MLP neurons of a small language model. Each row is named by its layer, matrix (gate and up: input weights) and neuron, and shows model dimensions 0-95. Each number is 128 + 32 x the weight over its row's rms, rounded and kept within 0 to 255. A neuron's up and down rows have the sign that makes its largest values positive.
After each neuron's rows, "fires on" lists the tokens most often at its 100 highest values on Wikipedia text that the model never trained on; "fires in" lists the words (lower case) most often at its 100 highest values on Wikipedia text that the model never trained on.

L4.gate82 [115 136 174  63  92 147 113 135 138 100 199 145 138 108 106 160  88 185 127  84 158 167 116 145 217 145 180 113 162 111 120  80 104 202 119 119 138 165 152  96 121 195  80 158 141 129 154 158 172 144 112 136 181 127 144 136 170  80 136 116 130 139  84 172 117  53 147  83 121 189 184 111 137 167 110  93 150 122 149 196  71 124 139 132 160 103 162  65  88 132 130 163 132 131 167 130]
L4.up82 [114 111 105 122 140  72 149 203  71 105 137 100 119 161  77 140 105 152 132 113 152 131 144  92 112 138 110 117 159 171 174 114 115 126  79 111  84  96  93 190 120  68 198 123 149  99 158 157 150  80 150  91 133 131 144  87  86 138 141  42 123  71  99 124 185 103 148 140 109 207 120 123 173 130 223 139 143 121 120  69 158 177 199 176 115 133 162  61 149 130 156 163 164 114  95 141]
fires on: " has", " After", " also", "aving", "es", " later"
fires in: "has", "after", "also", "having", "later", "includes"

L3.gate189 [129 129 110  33  79 133 118 110 111 143 159 141 138 156 117 125  93 147 109 108 153 138  65  94 193 146 117 100 150 101 122 132 157 112 103 117 133 131 172 105 129 127 101 140 146 156 134 119 162  94 189 140 130  92 123 142 156 121 106 120  74 111  98 133  31  72 112 119  73  96 148 145 152 168 167  72 128 134  90  83 105 178 124 125  57 136  57 122 126  99 127 185 183 143 149 125]
L3.up189 [ 89  85 103 102  98  90 118 111 124 119  89 136 122 200 180 109 130 119 118 118  84 110  75 106 135 206 130  87 144 120 142 101 103 165  98 136 114 138 176 168 119 167 108  92  85  89 160 114 139  77 114 144 117 142 115 195 130 161 118  88 108 140  49 122 114 150 125 149 166 157 147 167  94 158 147 120 153  59  85 118  76 137  80 138 120  93 115 123 135 122  40 159 127 129 117  78]
fires on: " made", " received", "ten", "ted", " led", "ed"
fires in: "made", "received", "written", "appointed", "led", "earned"

L7.gate11 [136 178 123 122 135 112 143  84  97 161 153 168 158 110  81 131 136 145 141  87 112  75 130 106 132 148  87 121 128 153 123 179 142 139 200 114  90 124 106 128  67 174 140 130 105 104 105 159 155  52 100 139 193 118 109 123 136 107  84 124  60 160 140 171 123  62 104 128 210 182 178 123 119  79  82 142 142 111 121  83 178 102 154  98 145 120 128 134 175 131 166 116 165  97 123 152]
L7.up11 [128 138 124 118  69  76 102 158 152 141 206 172 166 119 139 130  73  99 169  96 104 115 130  95 145 169 138 132 131  92 107 134 136 108 148  78 150 144  65 207 122 128 160  94 142  77 126 171 151 123  73 103 141 104  90 155 134 138 173  35  87 143  74 117 176 113  87 120  95 116 140 116 173 109  79 168 157 124 152 139  94 141 144 160 140  98 119 102 197 200 125 149 141 163 150 130]
fires on: " had", " has", " have", " they", "aving"
fires in: "had", "has", "they", "have", "having"

L7.gate174 [137 120 194 113 147 103 129 124 109 175 148 148 161 131  91  94  69 140 121 132 104 100  86 103 150 112 191 110 144 153 112 109  94 135 135 105 112 157 150 117  90 110 177 144 173  78 129 124 130 125 178 145 182 190 174  82 113 144 173 132  84 182 168 133 126 154 159 154  91  90 137 150 105  75  98 160 146 135 120 166 135 193 189 141 151 150 144  69 147 153 149 159 128  87 150  76]
L7.up174 [135 125 128 116 154 114  90 117  83 145 129 135 131 104 116 143 130 113 130 123 113 121 118  79 130 152 168 153 136 166 168  77 143 168 125 102 135 170 108 104 120 123 156  88 109 105 129 111 163 149 141 165 166 129 162  82  96 150 131 143  97 158 123  95 162 130 126 100  92 150 194 123  66 131 111 124 103  83 157 121 140 114 152 125 125  71 150  42 167 191 192  78 109  86 136 139]
fires on: " with", " has", "qu", "ia", "ith", " have"
fires in: "with", "has", "via", "have", "are", "is"

L4.gate56 [168 201 117  95 175 103 176 159 125 127 131 127  87 121 128 188 156 131 113 124  63 143 159 193 108 186  93 137 122 145 125  90 112 148 177 163 133 120 127 100 179 207 111 163 155  99 172 120 133 102 151 121 114 100 150 123 143  83 145 151 158 119 139 214 155 151 133  94 140 188 127 152 179  91 179 102 168 124 148 114 152 112 111 140 131 115 151 125 195 179  93 121  90 175 165 156]
L4.up56 [140 130 132 127 148 161 116  19 167 104 106 141 122 101  91 151 134  86 111  99  79  96 109 145 125 147 145 141 103 131 130 143 117  55  72 112 124 125 103 110 121 178 154 117 142 126 143  83  65 133 151 209 131 150 121 112 200  74 127 187  31 214 128 112 153 185  95 144 181 158 125 104 106 114  85 131 103 128 141 110 111 155 103 125 129 138 145 123 141  47 149 143 127 125 116 128]
fires on: " career", " deb", " years", "ell", " stat"
fires in: "career", "years", "debut", "fellow", "jump"

L3.gate223 [ 53  99 177 132 152 117 144 171 117 152 135 149 108 103 108 176 100  86 154 125 112 126  99 134 163 176 108 158 150  78 146  99 112 150 135  95 139 127  82 112 153 186 114 168 127 125 167 114 150  94 146 185 165 111  87 107 137 168 123 155 104  67 172 132 150 144  77  63 191 104 156 164 135 129 149 139  88 133 115  60  95  84 152 139 135  84 107 162 142 137 131 136  83  95 158 124]
L3.up223 [ 70 190 164 146  36 107 127  56 113  64  90 124 125 126 153 123 171 127 132 119 131  54 104  96 181 141  95 108 149 172 133  71 121 123  75 134 103 135 125 146 144 163 188  78 153 145 127  84 160  94 126 127 116 142 121 143 128 139 138 109 110 111 170 127 122 158  89 105 134 164 152  90  73 107 125 118 148 103 131 132  61 129 114 173  51 119  49 111 150 136 127 168 120 161 118 109]
fires on: "el", "ative", "ull", "eded", " same", "ash"
fires in: "angeles", "native", "full", "needed", "same", "nashville"

L7.gate79 [113 169 143  80 122  47 116 209 106 130 120  63 120  86 110 127 155  84 140 155 115 119  85 107  90 161 171 107 164 102 133 143 127 139 135 150 190 138 209 237  89 139 105 117 158 140 142 166 148  72  95 127 107 106  95 147 154  93 123 110 128 113 105  85 222  75 131 174  96 153 143 107 147 155 135 158 123 141 127  96 202 146 189 185 147 169 116 121 164 134  75 143  81 193  87  96]
L7.up79 [187 120 186 165 154  50 121 163 128 123  99  96 168  96  54 121 176 145 138 151  88  86 103  87  97 102 127 159 143  98 155  98 100 117 108  86 162 166 136 161 117 105 165  99 160 140 152 166 105 198  44  86 137  95 133 150 167 131 133 113 110  83 125 115 178 137  96 146 129 168 136 155 200 157 114 144  72 132 152 167  90 117 139  97 126 131  78 153 114 113 138 118 106  97 136 161]
fires on: " is", " can", " will", "ag", "ight"
fires in: "is", "can", "will", "magazine", "might"

L3.gate210 [130 153  90 154 119  80 119 168 141 147 158 113  84 119 133 145 138  84  98 123  87 107 155 135 126  94 120 165 119 146 109  93 109 145 224 129 201  94 135  93 125 106 132 143 133  43 145  82 114 122 131 110 145  96  88  99 133 127  97 187 104  78 113 143 131 219 165 118  84 114 123 132 109 123 150 212 142 101 126 177 150 123 178 157 197 161  86 114  51  84  85 151 103 151 157 127]
L3.up210 [151 107 143 108 116  93 144 151 133  86 128 125 106  83 108 191 165  84 149 187 132 167 137 178 212 130 125 124 115 147 116  60  90 156 146 125 119 114 140 123 151 122 119 136  91 162 112 116 144  86  81 152 146 138 182 168 105 136  91 133 143  68 135 122 118 158 132 117 154  84 137 166 133  93 132 130 175  63 130 127 165 104 133 194 181 102 118 103 115  83 146 125 168 159 114 159]
fires on: " team", " program", "gan", "gram", " system", " group"
fires in: "team", "program", "programming", "group", "system"

L4.gate201 [134 148 172 105 144 119 132 173 114 156 115 167 135 149 134 110 138 165 112 130 102 139 117 131 175  94 138 108  93 126 195 163 185 151 112 154  65 153 137  97 127 137 123 103  69 160 108 140 157 118 164 110  96  86  93 119 127 156  90  71 117 192 155 141 210 122 102  69 133 107 192  99 133 123  83  98 137 127 106 188  99 137  82 177  93 154 113 139 151 133  84 176 160 142 193 148]
L4.up201 [142 150  77  56 129 161 133 116 189 108 110  95 141 109 135  24  91 119 143 161 158 111 150 134 129 149 157  66 150 155 144  67 122  63 105 132 115 111 144 104 110 109 170 141 157 141 141 167  69 113 148  98 105 118 197 140 120 161 111 135 177 138 109 132 161  45 102 135 120  95 121 113 123  83 113 143 126 122 122 181 112 134  98 110 127 170  62 130 137  95 182  82 129  95 130  89]
fires on: " June", " September", " April", " October", " January"
fires in: "june", "september", "april", "october", "january", "december"

L7.gate172 [153 152 138 107 112  93  97 150 114 111 128 188 115  98 121 169 111 161  41 184 127 105  53 132 210 171 125 126 105 113 138 149 115 144  98 159 118 118 116 133 159 149 167  65 148 174 117 122 100 152 169  92 149 198 141 139 127  95 166 170  42  82 143  84 162 101 149 144  74 127 202 108 164 146  69  89 142 165 110  84 130 118 124 135 162 143 141 126 129 201 127  77 156 154 128 123]
L7.up172 [119 169 169  92 120 136 147 117  81 152 119 171 148  85 153 174 142 145 164 128 148 210  96 138  98 131 108  57 125 145 125 118 163 107  67 100 138 172  99 121 121  85 109  91 102 141 112 112 142 166 125 157 116 170 138 163  99 160 161  96 173 144 146 115 181 149 125 143 110 164 118  95 203  92 129 156 149 128 177 131 188 127  84 113 178 151 133 160 160 126 162 116 123  90  96 121]
fires on: " is", "r", "ill", " are"
fires in: "is", "still", "arrived", "are"

L3.gate231 [151  85 123  77 187 107 115  97 136 133  98 141 106 157  98 221 179 129 149  39 142 110 185 129 120 173 118 114 218  92 126 122 164 156 146 163  95 152  74 178 155 149 116  95 184  87 128 142 104 141 134  88 190 129 113  65 129 120 148 136  90  84 127 116 180 143 107 194 109 155 161 119 141 138  63 145 166 102 130  87 144 151 158 158 114 155  97 133 118 111 115 125 106 131 129 108]
L3.up231 [148 120 126 142 136 122 139 130  64 136 136 179 118 132  78 189  83 106 178 135 107 101 121 106 135 175 116 126 148 135 144 160  91 130 116 133 150 131 158 165 121 106 161 118 179 129 129 137 157 141 126  72 173 127 131 122  76 151 159 120 151 131  78  66 150 144 166 127 176  87 108 119 107 135  70 150 205 149 208  96 154 153  97 159  85  86 121  85 159 161 121 113 136  93 153 109]
fires on: " lead", " main", " own", " Minist", " major", " O"
fires in: "main", "own", "minister", "lead", "leading", "major"

L3.gate38 [150 176 127  96  93  62 107  94 119 106  91  45 195 152 152 121 206 115 151 121  91  87 115 136 122 102 125  58 125 149 111 178 160 118 175  86 103  69 192 172  91 119 121  87 148 113 199  89 168 118  76 126 123 135  65 136 103 166 144 139  89 144  40 170 100  64 146 126 106 133 113 165 141 191 127 148 135  90 127 103 115 135 133 197  87 111 196 153 116 135 142 128 169 144  96 118]
L3.up38 [106 105  70 113  98  97  69 121 134 145 121 137 120  79 135 139 116 220 128 117 147  42 111 133 111 127 117 120  89  94 148 125 127 107 136  60  68 122 123 168 140 114 132 181  86 110  94 113 118 151 149 152 135 126  93 142 100 232 142  67  75 155 165 179 131 149  94 150 101 134  86 145 143 164 171  93  84 111 124 126  97 112 176 161 172 156 170 123  83 132  92  96 145 184 121  86]
fires on: " can", " may", " Can", "et", "o", " will"
fires in: "can", "may", "canadian", "competition", "will"

L4.gate62 [131 131 183  89 123  90 156 114 145 120  54 125  59 140 124  81 142 142 132 130 118  68  61 164 136 115 148 110 156 100 103 110  90 115 144 135  69  95 114  74 193 134 171  80 107 133 175 150 102 115  91  86 176  88  76 121 114  64 138  69 153 146 138 100 137 102 193  84 116  94 125 156 151 167 144 164 149  89 147  77 181 140 111 127 129 118 110 175 105 146 145 169 164 115  98 158]
L4.up62 [136 131 117 133 158  69 138 103 151 178 123 107 132 132 199 107  97 114 134 165 121 164 151 125 102 117 134  95 162 130 133 156  82 120 129 166 124 115 126  81 164 108 164 106  78 120 154 143  91 134  95 155  65 144 159  85 108  97 140 143  69 134 153 102 114 125 127 105 150  75 135 115  89 116 144 157 177 137  89 136  82  66 129 129 143  95 126 156  94 200 172 140 103  37 183 133]
fires on: " known", " such", " well", "own"
fires in: "known", "such", "well", "unknown"

L7.gate246 [ 89 157 117 116 180 105 144 175 116 162 130 109 123  85  80 148 167 106 101 206 156 122 154 134 143 175 147  84 122 162  69  96 132 140 166 127  98 160 106 135 114 130 157 110  99  48 144  79 120 133 182 120 110  80  73 132 128  57 164 135 126 137 153 129 160 163 240 168 189  79 102  98 122  94 133 143 128 136 103 147 153 132 216 139  73 135 164  92 144 139 103 159 118 178 175 117]
L7.up246 [105 143 110 149 119 101 174 169 110 146 139 150 106 103  99 139 133 199  78 135 103 120 164 200 115 110 171  83 162 144 113  92 117 168 127 164 131 121 120 155  82 168 133 128  87  53 124 131 152 187  97  41 165  90 118 116 130 105  98 118 136 128 115 108  94 157 189  78  97  80  83 108  98 120 163 186 159 141 170 104 103 179 157 144 124 128 154 106 104 112 100 133 122 164 137 149]
fires on: " of", " Best", " and", " for", "ical"
fires in: "of", "best", "and", "for", "computer"

L4.gate307 [125 143 106  99  94 124 178 137 152 109 100 121 104 155 116 138  79 106 165 105 184 104 114 127 116 107 163  62 104 125 155 142  79 137 130 125 116 114  94 144 204 135 120 179 173 108  92 115 146 174 141  84 112 137 121 113 117 115 152 130 128 136 136 139 131 132 162 182 188 150 115 184  82  68 148 155 124  77 178 144 139 127 122 119 140 110 121 105 162 122 186 139 165 119 108  94]
L4.up307 [107  96  89 152 118 118 189 135  70  49 101 188 116 111 126 120 142 158 125 101 148 171  83 153 190  82 179  74 127 104  66  78 114 115 139 106 128 103 131 147  91 139 138 135 103 125 142 118 105 131 197 103 139 160 173 146  83 125 119 105 148 129 141  57 136 128 178 202 128 200 154 154 127  80 170 151 128  65 213 122 152 191 182 152  97 140 142 163 139 120 147 124 148 107  83 109]
fires on: " and", "1", " there", " Le"
fires in: "and"

L3.gate288 [ 89  88 144 147  30 141 159 170  82 138 168 136 154 127 160  85 176 150 133 130 142  90 146 143 145 151 107 128  92  35 135 120 120  96 141 121 102  88 172 122  86 120 225 140 131 119 100 184 126 141 137  55 113 182 137 114  95 130 168 102 139  49 161 160 102 145 169 124  93 122 139 130 112  94 114  70  87 175 109 123 184 155 178  98 131 109 156 117 149  74  99 216 115 187 110 168]
L3.up288 [ 98 143 137 176 126 138 140  59 163 112 125 161 115 169 134  60 134 107 132 102 107  92 146 102  86 151  79 145 182 115 138 156 136  64 113 115 107 173 113 114 157 162 146  98 113 161 124  40 152 112  67 161 172 164 128  90 134 144 165 163 134 103 169 125 125 115 134 125 129 149 102 158 109 125  84  72 100 174 117 138  78 136 117  81 118 156  35 150 197 131 121 162 118 193 143 121]
fires on: "al", "ard", "als", "er"
fires in: "goal", "goals", "battalion", "richard", "medal", "metal"

L3.gate175 [100 158 184 145 129  72 182  69 110 131 146 128 147 134 114  83 156  78 154  78 104 127  99 106 147 110  88 117 108  64 161 134 162 150 136 149  61 116 127  59 104  88 122 140 119 139  98 109 123 122 135  95 111 174  69  93 100 128 125 152 130  96 119 144 131 152 111 129 112  81 130 138 112 177 138 160 189 165 113 162  92 103 103 104 151 101 123  91 151 135 118 154 119 136 122 126]
L3.up175 [127 132 125 162 103 165 108  94 203 113 133 212 117 171 169  94  64 107 126 121  94 125 156 154 135 148  62  88 139 152 129 152  97 112  83  86 184 107 117 118 182 147 131 152 132 153 184 189 144 131 133 168  84 133  98 163 111 130 108 109 120 112  58 168 105 143 133 138 144 174 157 153 115 111 129 118  59 199 117 163 127 114  93 103  73 133 147 149 150 140  96 201 138 169 113 185]
fires on: "al", " it", "un", " that", "ve"
fires in: "it", "that", "steve", "medal", "italian", "1980"